MLP neurons of a small language model. Each row is named by its layer, matrix (up: input weights) and neuron, and shows model dimensions 48-303. Each number is 128 + 32 x the weight over its row's rms, rounded and kept within 0 to 255. Numbers have three digits each.
After each neuron's rows, "fires after" lists the tokens most often just before its 100 highest values on Wikipedia text that the model never trained on. A number after a token or word is its count.

L5.up1375:138113154116156127138118123129159134077031105139115184126092092135114132104139112159143149088173157123129144128104103160119158131152136065096152151149100119102142108126147148101176138097152136174140139105168141102113152099096121114150121084139152127108080010137095144136129121157112158119150169162135146118055105141126101117069073137107101176106148162112129106098191132147093161085178095133143148126113149181150203099173156175122103100058112111139127110150121101112123136195121151101081119148095120113114080163175100163086134125134108129089110152181136141094103108154126118087112169100094141117145141182224074124172097083127075159132110134111160138116145136095107146122121128166118159139149107156083067148099051171140144128146158166150164135085178163158109111152121088
fires after: "." 20, "," 14, "0" 7, " " 6, " em" 5, "2" 5

L6.up1085:139094143093116100120118142134102089166116094105119087136114098132185118136133137123110172135109130095124250111127066149087165093148160094138130093187123113110125161182142158171157110104122125131150136177148175128140084140089148080100107113155089137124184127104147155123101079133077124133191083098124122136094120141121164130127117136149074048143215187102152159177092137102132142144136130078115185088179102130174098135194162123146118165162094117167145137158122148174116148127133177076136113137090094107139157102126117096187109113099108166076097175098154073098125128189123125158075203158141126108166172134165116080078174114195129125083138132153073091103157075126141096184098115099059168118073059117189116091090190097117117106106145119148133198144135150139108106108133166
fires after: " B" 30, " b" 7, " Bal" 6, " order" 6, " under" 6, "our" 4

L6.up840:112108126148036074150109140076115153125148107152145182126158133140132116095154151134113143159099101145126174153154172168130149119123099118129153146092130096138099173152142117152114197106119179123136061164138136137131117099087090135124149122168133115141145149088091101145128120102135092094156138103106116131138131139162109116115123049083105113136187142173117157183104133129090135203133110174108129122194087114125135133125162130143153071108153107103118077057124082149070114175165109137193088178157135049214169038102097152151018058147125166082130149138054118154108169134079121155093137151126121149164142097177100146142153131167161144104147068110079095165135125156157102091057150119195101145165090105149157130110123127090118160139114201163139095081114123139106116168152169
fires after: " D" 35, " d" 15, "D" 4, " t" 4, " P" 4

L6.up230:118105111146146121073134103188140120178134118113139129167159102153118170129130106141143162109076172167101148135083156118162134199046133146128070119110121150116175084153136114112145140101110069138114144090087144143142066106131063138116109114113115209101139132163163136185109159154077171087135134163159154117176161134050180135147101090100110169133129150083097130107119110031130120107096164152130151149134107141152094153172136086205115171122099143135035121105124105138092140111111081170062192156105141115054182134114097166155135145088178067100103086222091198109124074127122137071107127182106162113093129124148204155147084145123177163143157077139144165145053110094115098155105145157072115135072138100121091135145134118170118089086116136145189144121142087097093106149151166
fires after: " |" 36, " @" 5, " " 5, "00" 5, " to" 5, "30" 4

L4.up281:091107161113133106065125198100075087155126148164147119154123167116160112144167164144140117141117093139157132175077134143119125120174177073168139083130179084118141140143086132098101161073165150148116124169173104147138117162164115148139107161160131125047122126144184137124132137083128108139094116090122175076117116162141148117153100137128176110211167167093094166097143116115075091146114100186118107138129123148181125147109200104099051164099109127197155155109170131119099142172059130076108085091103201094189132144195146148082139121113123075115075168147105092137124100115062099118159129135114126084090114094133109134117122109218150135146137126156155189127141167185126150118157153177116084074048060148118106136103176171118109113113152161167093111105192144141118059127148119
fires after: " H" 21, " h" 16, " sur" 6, "H" 5, "w" 4, "K" 4

L5.up274:108193077120142163155138162102136133150138132118126101147112133084189129115078170169155165158154151201164128142134151129105087144140128090135155140149117082096130127121118159171104130202120114142100182128135123145168141153099145119088152144109075096183141096101081096090170051152184124144149180167137142092117114150154107160116157098145116184137123155126167069118096088100104163111129168184118150214106131138131102116111114099133123168097121147097114159078084139146103095148091178071174155143151158148096081098178161114057116143184131163212095133183149108102102122108128215116134148133129127132115160166101086115107080138134133107104149166068142127177089103055174119185099220147130108126120147134140122134134111106115149142078132108108142127107159184117124080079124077
fires after: "," 26, "0" 14, "9" 7, "8" 6, "6" 5

L6.up1107:127135132118123125141083158064133085175129068136190136132111161157128130120142069063110128105155073128186096114182150113068173122140192159096148137109096088160143089171114086101144131108121136151125120139176090090168109191075159086158131121146096115033104118142146110105132147109115121084160073150077114181111080149183107108164135191158211141098168117126097102116125144154174077168114147168178156107135129149123118076087142125160101160142133125100116075063111119122147197130142102144126131127160223099115108125150156093128109127086121101130168133184120107115165114155169126127161094093101117083044107113179144092126107110082145150151122150117128074157143124099129106136100147167119115180108112106106175093152139144093118118132142115095107126132197154117078178151133110
fires after: " a" 46, " an" 8, " A" 6, " the" 5, " " 4, " The" 4

L8.up1152:120101149140092136140180130140117091089130128117110148157125129148109098135147136069110106135117099151131118148157133108116081102134134188137181156143137074203139119125156138102115133096094082136140135172116126112099168125115125152105109096148126153055123123090141151111174182118122048140156191117071140106194183124110130116126170152174084152098144104147131102129156065096146117130172113083120112162120168202088039125120127121081137060141180186174050126117138101136089168148107066149150106104149184158177125149196158131115129131108128094144096175122110121121116101176121129128102150096104116165125060162186140081129150127113075148148149083233125144074080083145084109161121113156175153103162081155126105152135064118120146116094144105104157094108099108125128107150198140
fires after: " G" 29, " Ch" 9, " g" 8, " K" 5, " P" 5, " k" 4

L5.up1276:092117154143121113122124171134123114060159100139111185117132168145133091062089141097145095181101142158098105153114108107116105133179166167140203138110103166122087094110158129131128185167138062140090184088115121126106176102092154139156139117153076147086120108105115189172114140120169110112131151127118150107079107138151094126139149106138146130196062084154176134163128143098090153134089103102077136157119097121114145149201148111113098128086138073162151186136072086146070038152101100071162090194080132119139159110140166110144057115089136146169163150086122151138131141176111134107154121116143098146169126068083048182143152142139143179067112083150148162186110106118178128105079084147171144163123122136120119111135150109086133157167111156110132119135157161111112076135162097
fires after: " d" 12, " D" 12, "u" 8, "uc" 7, "qu" 7, " V" 4

L8.up907:128101090117128140140199135134080070108143098086059149096140135182137123159171203116126051119188115088161158159139150098155158109206151114114160191151146157161127140120101092014106095077170113119157088162085157104201123109192067118128162182132142065081175062119146151138113146146055161099115112119134116169129148127131132119132182110120121135136170147131157144146089139225095081156081074167168121159164132150070158104125125125157124141139150142134134172179140150123155125095160144167175105141114175111089130164114143149151158157083118123107101112074150082096091123179100105149156124070123143057126137087154103142100092139128117143111099073095118149073132126064068147117106085118092158175154164131154115154107163127112136106130180095131136178172125110083144136165170161
fires after: "." 45, "," 19, " " 13, " (#" 4

L5.up799:117060104107144123113100161165114166185150101132091116127099146135143106107084139101173143139167146138115110121106126103098090098166170140126135107137128116149178136134127151166184136101161145082118129123112134139113167083139188166167153122170077142168126112125134107122178098099098093081117113096069093193147194126166114084187126129106102101144172180141089151113131131107178128180163136120080138141146197184092095146147207180104114145135122118131127134144126144130077109112123112174146138040159128145138103139192126141120128150078117130093132195171089100180108090147129097157123205134141115104095082105192079094199074168147150117145125162132168075140134145160180061170130166155075093114185103154132106147124149139138102086117154123131117063108083071123109075118108133
fires after: " h" 15, "H" 14, " K" 10, " H" 10, " k" 6

L5.up87:070127130144139094078134113168098164151126100183094091114155142154105134127171092114139141142097152145155099115086112144114215110137174095098175109129120057061139053156133072125194149112137115118150110109087082096114128094096192130126161111131171192133168113150064184104112110123105126180134089158141161106131145091098126096167147089126122157110105113102131086106062128144144166157130079168120164147092165134090150108144138077154126168129178096121154114083111141098084061140117158174078143105124186075127142204158143134152086098081069104128138121172153130106124122135116121154151146146143099100102156109170199103207117169064153056196143152156108084190120139140147143144106176121083095136134097153058140140081167141174112131128088109164124125128104148064124114158098166
fires after: " H" 19, " h" 13, "H" 13, " She" 9, " Sh" 8, " W" 5

L4.up1520:095108063141162121151147180142133112104138114145176170127120107221132130230153185136119086092113080122102113090078137126117149143121206110104140098154143070151156158152096098070153129127124145154143112148139113118190135107150111118139157133104149117135131094108155139145127147107133146115086083046129136162118073132208078098116148165128170184104125092114154089115145093090111153132200128168156141146071135125151160148133152099115077140139158123129169075098164076063168135171147165107067137079088145124181139141107095153095137099145099073088114119164159115041086130219103154135157138123108131120165091088121134118150115073134121145091083168151124115149129157125112125127109168161100072151133154088139063101093095095159141096115107134176082110166179134198125082181123119
fires after: "," 32, " " 15, " (" 7, " a" 6, " h" 5

L6.up672:123148143121125154124097187118188101124080124098112144149125112150092115166140131146151039111145166139150122143114093157144120135145158119067089118189160081052103086153131168139128158179129127174149174154098120101139090134103132097115134121153102133068105080147132141176098074103091137139140209145142093118168099129168175131135161175120103144063115115079176040132147094070119134110137148123146128115115135075110192096140203110138134136137132132056100123136182094135169163146161132168151100127122109104125117113065128165105182173121075159141099094164169114196099129133121114113139214124129154146155122099179117103078129114092080131119130095184188061136118145115123132116098160117103148060174111085130111076098137178145136105101171091182116146152093130126121187104165141
fires after: " " 47, " a" 14, "." 5, " (" 4

L4.up1120:094107133137106168118132106146108093140109105117176147120145138132153092145159146190204091153128133138126148189125107168139145157162088133122062095100139158150159164127139127180077113096133150123119108156093125158110128133070128148095102167180103134145116162148097098133106134165084093111171152116095097100129104160144094130115167125101025122131132136068145128174048079111198075148132108115164092128064105151094102080113170129114119115129147123121154123117161160093093104101077097100096142146112113101181102144062125142071125121118094131164123201180075110134134154218164157179131146139088195088116123136161088155185151093135172105082210145135098114102078130124160119147164132065106193185086072188073102128125198140146111109111110114094080148125150118136136122172156189
fires after: " b" 21, " B" 16, "B" 5, " Mon" 4, " Bre" 4

L6.up1359:094124146105112152180132111105191139126140101126083153170124154152123108072132111137155127167143135142162133140073115117200141119107163102155170186180223224131151105081170133085135123129165132120113105132126099109143134096177151152062136143173115132186175132180187080175182141126108175099121101132109154149152130114141107097132133081106080115115100170132109151157088141182129131142141092170135128161165151086140150094149105093153171241180112155123076058102158151134140128127124151135183087135093122109166106195126143139117150120163061109117094093166127128146134075207142096135123086123109060085097193103164116114111142164106111144093068058191143075099096133143176143117153135121120132131122115162191108156155125081094101089149171100077138162138079120088159172213116161
fires after: "." 25, " |" 21, " " 6, "," 6, "0" 4

L6.up1284:121112075138158089083129173148143149118106111116147139098144136112088111106126068092113125074126151121125134121090072091130140149147166109174091165187103114070112154102092137111085141072162133123198141136169191144159136163100098107132147093135165174100100154113137113133131100078114195133119130159183109153162117134091150063154120173070079207131206092173137145104093137180182176160155182085078120170138134146179103081136090125136132208142128128050104157090164108044166170147105126122097138094083102121083155075140062159115133142161168103131113113207077176152150083144053130141071139137158166107208083157132139090104146105124121104129120075158097142151120138060167140175174160107078106163093123120118100139126155137158158117087094103116133098144097143099114119128146144
fires after: " " 41, " at" 11, " (" 8

L5.up1387:086092186164167159099165076086122152136154087111168142151113138179082093127130149136129167122166127131121144166088109089133116131133120140120130175086188214159159085112098136144078181144168114144146075098129117098124093098168150186132181098098116169142090099156166138193094092204065070126156122079113098131138126194126094084139136112193122147137076053127121145184078195139114099123094134160131126238149164149078137106161134172165184129111122136080116088171086107115097137137115127118111111144123110127069111135139163144145125185171064130070116099152169118099120169134110110135115122146149120126127048106096077099118112115105150210110090139155135113078117118088157140141149098153063116085109119146096160139117147103117149116141174121118112201107106119122158111121088126
fires after: "." 41, " |" 18, "\n" 17, " " 7, " (" 4

L4.up166:111152173174138116151143146120165123099131140138122153142139100107150131126115172177148140159158120090150133108093134167156057103159077104147086080088148138122151175166080109122105089126120132189174151163143090124079110165092156140177090132119135117113173111168165133160128162159104111166107129102089106107152107136073136114130150106139123212070114105072161167113086176088053101111088136181165112186133152150131110195139122122160102152143140107103172105104137151115160106115150094189104154092147096113088142174160172198115139102182127122100101120139126091079168145148157081168120154164132073093064157106149101103054178129135177173156129152190100171163069091122106127129055123180130138203175104120118134169169119103151091145116141151105125105106069103155154153144134116
fires after: " in" 48, " Country" 4

L4.up907:097137142131113138176187146122132114110111128155187146120147070142141125130104156101091106139133077071073092149112178118142093138122167092094088112124121156088058161119139127138093173089141141183107131150119134112141131136131107177068100081081163148142135113106155119130152124094138084134144121140126116121109071064183097080127120086125185144092112091071127088115157101120175125100197116117118057112136197061152128122185118150170141098128136125117164200113123141105126140084107131075100117163087102124167189099105142159173138106158142081162129104135088175121181068183108121202097088087185116112159194156106109098140085201124151143118094073173135106082140106109160140165091169161143125092133158110171139079064128116166153096103133141127175144164131170156108116174152103
fires after: " |" 51, "," 26, " " 10

L6.up108:088116085117149153157193141094124171140121111144096093153130122144153146149097105149123168083124142112067104153125125115096128089107129169107144128122137124172100098142141140185185166118147151086141095175150138111150128196130122119104157129182052136170164066155161121109129148167146075125128125119072123126106154090106101118097103093142195118125079103160145111117092116106146106142163211136144129134171123186113119116135121111041089141072109127153183133176139160084143055100145100117149133153086172082145072120164101193150202147171157152123200133187143143116157098120091148196175097173158139118159170159126093121093144095086132146171091103132155102110143110106125185132127147209094132148135053134154109173158126108155150115098137098104154133141152155140123106085118127
fires after: "," 19, "5" 9, "2" 7, "7" 6, "1" 5, "9" 5

L8.up1469:157107103082127101121118080146096106116135136144065109157105193115181141095181159149141126150146103174142165099076141099216115126134082068078102204115068166129155122153111132136087153088129134120206147078126164150093110121150085089184172170164179133067147084121094054129189125131111118108159072135099163142122114148115141148170154091138105195133158158099082116171121176123132109157106114123124097133116148134129134148173115138090117131105136165138141154113144157077166145113114138170128138122095155059110072161178118113104183155132131180208111112127061100101092152152164091107131103157171075096126165096148108121159146116135163075093142079164153060121136093071154050089109139160102071111150135136146147087101119118086158041121100159135099129122207132114103098195155176
fires after: " " 32, "," 25, "-" 6